{"n_layer": 10, "d_model": 576, "n_head": 9, "n_kv_head": 1, "head_dim": 64, "d_mlp": 2304, "vocab_size": 8192, "activation": "gelu", "norm": "rmsnorm", "norm_place": "pre", "norm_eps": 1e-05, "positions": "rope", "rope_base": 10000.0, "rope_fraction": 1.0, "qk_norm": true, "attn_scale": 0.125, "bias": "none", "tie_embeddings": false, "parallel_block": false, "init": "uniform", "init_std_qkv": 0.021, "init_std_o": 0.026, "init_std_up": 0.03, "init_std_down": 0.03, "optimizer": "muon_variant", "lr": 0.0119, "beta1": 0.95, "weight_decay": 0.0, "lr_head": 0.00636, "warmup_steps": 30, "schedule": "wsd", "decay_fraction": 1.0, "decay_shape": "linear", "final_lr_fraction": 0.0, "batch_tokens": 65536, "seq_len": 768, "doc_mask": true, "train_tokens": 556200000, "steps": 8487, "dataset": "wikipedia_en"}
MLP neurons of a small language model. Each row is named by its layer, matrix (down: output weights) and neuron, and shows model dimensions 224-351. Each number is 128 + 32 x the weight over its row's rms, rounded and kept within 0 to 255.
Before each neuron's rows, "fires before" lists the tokens most often just after its 100 highest values on Wikipedia text that the model never trained on. A number after a token or word is its count.

fires before: "\n" 53, " " 12, " 0" 7, " 1" 4
L3.down1988 [119 151 193  89 113  84  63 137 150  72  78 103 184 131 121 123 124 155  98 146 145  83 134 230  93 127 149 132 190 114 110 123  94  95 108 105  47  91 188 183 135 108 139 118 116 131 153 120  94  64  75 112 177 156  64 181 105 149  97 130 161  56 211 108 121 159 143 115 136  82 142 136 139 129 135 136 138 148 127 121 114 130 105 104 144 169 175 146  69 186  97 168 184 132 121  88 142 117 124 148 129 127 150 110  94 154 121 126 137 133 131 153 162  83  64 196 119 152 128 140  82 113 179 142  94 140 117 189]

fires before: " of" 30, " to" 17, "." 7, "," 6
L3.down866 [103 122 111 108 189 129 141 158 139 173 121 176 121 161 130 107 144 118  99 116  99  61 129 154 122  98  95 182  93 151 177 119 120  74  64 115 119 107 140 114  82 118 146 117  91 110 158 133 126 144 144 172 105 119 114  96 110  97 222 126 153 123 152 180 154 146 126 151 119 159  90 121 152 177  99 107  98 104 130  72 137  76 151 169 126  43 132 114 135 110 104 144 153 130  97 209 175 115  98 142 152  94 100 131 195 154 134 107  86 230 154 203 119 237 139 130 161 160 101 213 103 142 157 145 174 140 142 153]

fires before: "\n" 48, " " 12
L3.down2011 [ 83 179 161 103 130 111  83 101 146 116 117 110 108 101 143 150 144 155 206 113 119 140  91 119 120 150 153 164  99 110 120 166 144 121 137  99 172 182  95 125  92 169 132  87 117 105 101 160  93 108  71  94 167 116  98 146  92  96 125 150 129  95 117  95 118 151  81 136  96 128 103 120  72 148 132  94 151 165 110  97 106  91 106 125 100 102 169  81 102 176 183 145 115  92 128 144 110 235 139 161 110 125 141 152 109 111 115 150  73 126 132 113 165 140 140 142 115 107 181 107 117 116 146 151 106 158 141 137]

fires before: "\n" 93
L7.down6 [172 129 113 172 124 164 148 122 141 130 110 138 173 145 206  96  88 150 115 137 138 180  99 120 161 172 125 158 115 112 151 116  58 143 110 172 205 129 102 140 135 156 146  90  59 144  78 179 127 175 132 137  74 105 167 118 135 114  87 106  79 186 153 165 174  93  97 154 128  83 116  65 169 203  66  65 142 126  53  87 126 196 145 117 150 153 135 114 108 100 144 100 114 118 132  86  90 151 152 160 138 108  97  89 134 140 153 165 127 176 155 115 120 140 129 131 137 125 145  90 164 128 176  90 156 164 119 128]

fires before: "\n" 45, " 0" 9, " " 8, " 1" 4, " –" 4
L3.down1435 [ 69 162 144 121  78  50  72 136 128 105 108 121 201 148 146 143 163 147 126 207 162 107  56 162 129 180  85 144 183  83  94 127 146 126 123 110 127 177 176 103 155 135  65 129 128  93 116 108 137 181 100 138 130 150 103 115 127  89 113 138 124 170 175 136 132 114 123 125 142 137 114 100  72 157 102  70 170 101 145 127 123 172  84 168  76 109 188 110 158 137 179 173 170 119 106 125 108 145  98 149 132 115 101 138 112 106 147 191 150 151 151 131 132 149  93 193 136 115  87 173 101 113 111  90  80 126 158 165]

fires before: "\n" 38, " ==" 9, "ican" 4
L3.down461 [119 142  90  79  61  96 171 117 153 173 181 144 106 139 198 131 167 181 122 124 165 121  98 116 109 146 132 155 133 164 130 121 114 146 154  93 113 106 112 216  89  94 143 166 153  79 112  65 173  97 141  92 161 124 141 137 200 140 137  91 110 135 200 108 136  87 131 135 143 114 125  67 157 163 102 107 143 114  90 133 108 173 171 154 169 101  61 160 142 172 161 136 163 154  87 122 115 108 153 127  63  90 133 159 163 191 112 116 111 159 121  72 162 111  84 168 157 115 144 109  97 160  75 124 162 149 151  83]

fires before: "\n" 32, " The" 11, " He" 8, " is" 5, " In" 5, " It" 4
L3.down2025 [127 132 130 146 154 107 162 119 127 154  85 180  75 109 170 166 199 146 157 131 130 163  76 190 140 160 184 163  93 112 138 128 163  96 108 118  82 169 212 111 140  93 129 100 153  71 150 141 125 161 149  88 127 162 179 118 120 144 165 121  98 164 153  74 118 201 133 121 181 154 125 165 143 163 103 200  96  88  90 106 144 109 138 139 117 107 125 157 154 174 124 116  96 161 133 172 155 111 132 180 113 102  90 123 126 139 154 132 163 147  96 124 103  94  83 175 152 131 137 117 157 162 167  83 138 168 157 106]

fires before: "\n" 47, "-" 12, "board" 4
L7.down1716 [119 102 101 109 124  98 139  50 100 146 112  92 116 115 108 134 145 153 123 159 117 102 178 113  80 183 108 164  84 158 118 178 101 126 137 104 225 139 125 134 156 128 156 121  93 110  78 110 110  72  91  52 120 156 125 124 119 146 119 149 131 134 150  89 146 102 179  88  19  97 140 177  79 101 143 131 110 155 165 115 181 150 115 180 141 109 113 128 104 160 105 109 135  61 124  86 153 141 133 159 137 123 104 125 138 153 194 139  92 132 142 204 135  89  75 164 115 144  64  59 117 115 146 161  76 162  57 147]

fires before: "\n" 100
L7.down1152 [128  91  82 179  45 141 124 121 126 126 178 139 128 128  96 120  80 153 165  73 100 127 100 124 119 142 124  92 132 119  80 133 104  87 126  78 134 112  88 139 118  92 135 154 106  87 141 138 119  98 137  57 159 197  80 108 115 144 121 129  78 129 129  56 102 113  98 192  41  80 115  87 104 142 113 153  87 116 158  89 165 105 120 148 161 130 115 123 114 161 122 116  38 112 194 103 128 111 111 120 181 154 170  98 134  80 175 190 185 152 103  85 115 142 102 107  73 160 134 127 141 161 133 109 116  98  96  90]

fires before: "\n" 58
L3.down931 [137 166 134  88  63 133 133  95 143  97 100 102 149 118 103 152 146 166  80 147 132 113  55 123 124 140 125 109 167  96 179 143 175 146  85 135 134 133 150 134 188  87 114  80 143 101  98 158 134 131 120  95 141 152 104 112 148 153 141 131 147 104 160  68 113 163 106  99 115 158 145 113 138 166  86 178 126  86 122  80 120 116 162 137  99  87 101 138 158 137 101 126 120 178 109 134 123  78 146  66 140 118 159 150 125 115 170 123 120 162 126  83 156 168 170 149 171 183  99 100 103 209 102 146 124 192 197 168]

fires before: "\n" 55
L7.down1301 [151 146  70 124 117 190 157 152 170 139 161 144  99 114 132  86 148 106  93 127 129 137 131 159 138 136  68 103 124  64 155 156 189 123  71 126  90 124  87 109 126 146 166  96 123 144 158  99 116 159 152 115 148 127 127  93 115 108 107 141 133 146 131  75 125 104  91 147  66 122  81  85 112 143 124  72 136 130 107 116 137 101 109 120 182 131 112 169 125 104 123 183 149 118 111 104 131 201 149 143 145 139 189 126 176 168 172 199 112 147  85 116  88 199  90 144  98 120 158  98 128 126 144 140  84 124  60  81]

fires before: "\n" 58, " =" 7, " in" 5
L7.down1405 [111 129 106 145  78 126  89  90 129 133 140 125  97 103 171 136 163 169 134 128 154 115 126  84 169 143 176 179  98 132 173 108 170  33 142 122 161 120  89 192 112 143 167 128 145 150 138 138 135 213  94  73 125 130 122  94 108 147 109  87 111  79 117 136 147 138 122 167  88  84  61  90  81 152 105 106 163 154 207  76 134 138 160 157 110 118 125  80 121 142 159 168  99 107 109  99  73 174 123 176 151 117 138  82 117 134 159 132 140 148 127 151 131 103  95 100 164 113 103 168  95 198 150 109 202 142 169 106]

fires before: " to" 20, " of" 17, " for" 10, " in" 6, " and" 5, "." 4
L7.down267 [193 148 110 100  95 102 191  94  69 125 177 132 129 109 109 168 125  73 165 101 160  96 117 108 120 130 109 176 111  98 121 177  82 130 115 155 172 155 104 153 122 163 151 150 129  79 120 119 149 132 126  84 102 104 111 116 115 142 135 108  99 147 102 140  92  72 164 130 122 103 183 148 119  82 147  80 167  95 110 117 116 116 142 148 169 158 141 111 179 115 122 126 158  55 142 109 119  84 109 142  77 153 181 137 130 118 104 146 109 135  94 166  84 110 165 100 104  93 123 124 156 118 156 107 130 165 117 131]

fires before: "\n" 37, " (" 6, " " 5, " 1," 4
L3.down140 [ 83 100 145  94 123 107 173 118  98  77  99 120 151 132 144 151 158 113 129 135 123 181 132 109 157 182  75 185 162 123 136 132 105 121 147 162  88 155 136 135  92 149 162 117 142 111 153 188 144 197 103 186 196 183 109 126 152 123 127  91 136 108 114 119 127 146  86  58 180 153  79 159 167 110 103  76 130  94  79 123 180 156  43 137 122 116 124 137  97 117 118 145 105 114 144 135  88  95 158 102 165 167 117 113  93  92 185  66 198 155 143  56  83 109  99 160  81 101 125 115  89 108  87  83 165 166 113 108]

fires before: "\n" 42, " " 6, " H" 5, " B" 5, " A" 4
L3.down572 [113 167 125 116  94  89 151 140 195 135 148 136 143 119 189 148  96 137 170 140  47  87  89 151 157 206 189 193 122 138 108 170 112  95 138  92 161 145  61 125 125 148  94 131 128 103 126 181  67 127  79 100 153 131  73 162  94  97 101 125 135  90 162 130 146 174 141 121 115 163  90 106 100 193 124 110 144 145 101 135  74 118 125 138 175 134 135 127  86 136 150 173 124  79 148 123  90 189  71 166 127 106 133 236  91 134 136 129 112  94 122 128 133 109  44 154 136  99 166 135  77 167 159  90 126 158 143 132]

fires before: " |" 48, " to" 5
L7.down461 [166 129 158 117 176 129 151 172 162 153 129  87  77 182 134 147  91 123 144 124 105 101 107 121 156 113  96 157  92  99 109 123 158  84 163 107 142  90 158 126 148 108 178 114 107  92 151 138 118 124 147 151 104 152  67 183 104 135 133 136 104 110 190 141 127 148 147  99  99 111 141 142 140 128  54 114 131 148 137 123 219 177 145  72 134  85 152  40  77 113 157 178 120 217 164 121 121  79 145 129 150  94 119 132 158 107 144 105 130 190 125 172 117 128 157 120 144 110  87 160 145 141  36 130 126 143 120 142]

fires before: "\n" 52, "In" 7, "The" 7, "On" 6, "===" 4
L3.down1114 [175 128  85 160 128 119 129 151  47 103 138 198  91 129  56 127 134 137 129 141  80 125  89 178 163 183  51 109 111  86 140 115 148 159 191 145 163 102 175 115 193 125 130  73 147 140 123 107 111 139 118 119 107  89  69  68 147 129  92 124  72 167 119 126 109 169 101 102  73 172  66 111 141 133 114 107 170  76 149 141 139 108 171 107  46  82  96 128 162  52 107 106 133 122 148 155 203 100 195 137 139 147 141 148 146 168  88 121 126 164 132  86 117 123 115 124  95 125 116 123  83 195 181 164  83 134 154 138]

fires before: " the" 19, " with" 10, " to" 9, " a" 6, " in" 6, " at" 4
L3.down954 [109 112 169 151 134 110 128 147 123  91 134 184 147 165  77 111 124 111 128 150  87 119 106  94 118  57 100  84 138 147 109 185 171 148  67 101 178 152 104 130 189 170 161 155 146 124 104 115 127 125 163 132 146  90 120 119  96 162 124 133 112 144 111  66 106 133 116 132 156 143 161  93 175 131 126  80 141  85 110  97 166 149 144 168 151 120 175 146 118 128 138  67 127 108 175  79 121 139  90 149 118 158 184 174 120 154 127 123 169 120 168 177 165 115 140 129 158 124 121 114 129  82 173 122 149 102 126  69]

fires before: "\n" 51, " 0" 15, " 2" 7, " 1" 6
L3.down1151 [142 137 100 140  79  72 156 138 151 142 134 108 120 107  81 127 127 154 111 124  90 136  68 135 121 139 111 138 175 143  86 199 146  79 112 160  82 115 112 132 126 110  99 150 107 133 149 102  77 164 151 105 171 183 107 118 146  41 142 217 162 109 111 131 148 196 159 126 126  65 108  49 187 139 108 151 168 131 103 120 128 165  98  33 132 222 142 102 140 120 100 164 140 127  98 131 146 153  70 141  46 152 182 180 109 110 167 153 175 184  66 110 134  87  94 157 185 162  97 161 168  89 193 143  88  96 139 134]

fires before: "\n" 57, " " 15
L3.down548 [124 124 123 126 141 183 143  92  83  91 127  52 131 115 189 186  78 120 163 140 127 155 128 135 132 228 127 149  98  84 207 116 125 137 156 178 134 177 168 192 168 134 159 117 144 144 121 142 143 197 131 143 113  75 121 143 118 164 161 121 115  91  94  87 167  51 100 139 125 149 163 130 117 182 154 162 120 156  76 157  57 130 132 136  81 162  87 112 143  97 186  99 103 138 158 158 136 117 132 106 163 173 114 157 113 134 132 124 145 143 114 127 103 120 119  84 132 101 137 145  87 167 105 104 136 171 119 101]

fires before: "\n" 24, " 0" 18, " 3" 7, " 2" 6, " 1" 6, " +" 6
L3.down168 [146 103 143 102 125 171 135 111 185  73 104  99 123  97 154 128 116 128 128 108 119 122 119  59 131 140 139 103 167 125 169 113 179 116 159 150 126  74 116 161 127 156  98 140 136 147  93 174  97 131 118 125 138  57 164  93 152  87 131  94 141 148 134 124 145 136 144 148 127 155 129 192  75 136 105  99  83  79 124 196 162  91 137 127  93  95 146 108  85 166 134 166 137 104 117 159  83 147 139 126 127 128 135 124 126  61 159 100 126 182 146  62 108 151 205 144 142 181 142 119  93 158 101 129 141 139 133 154]

fires before: "\n" 61, "-" 10
L3.down2238 [188 169 100 168 122 126  80 193 180 131 155 127 123 130 113 134 115 179 115  92 147 110 107 129 113 143 157 144 135 187 156  58  94 101  86 108 138  72  87 165 123 112 138  97 107  76 143  97  78 173  82 119 107 210 188 116 159 146 158 119 153 119  90 146 152 169 119 169 112 120  99 137 107 162 110 126 124 118 147  58 118 138 137  56 162 120  99 132 123 123 145 140 125 200 104  35 110 121 174 122 112 136 106 130  93  97 178 119 142 141 115  87 129 191  42  64 124 119 124  98  51 134 129 102 131 176 118 134]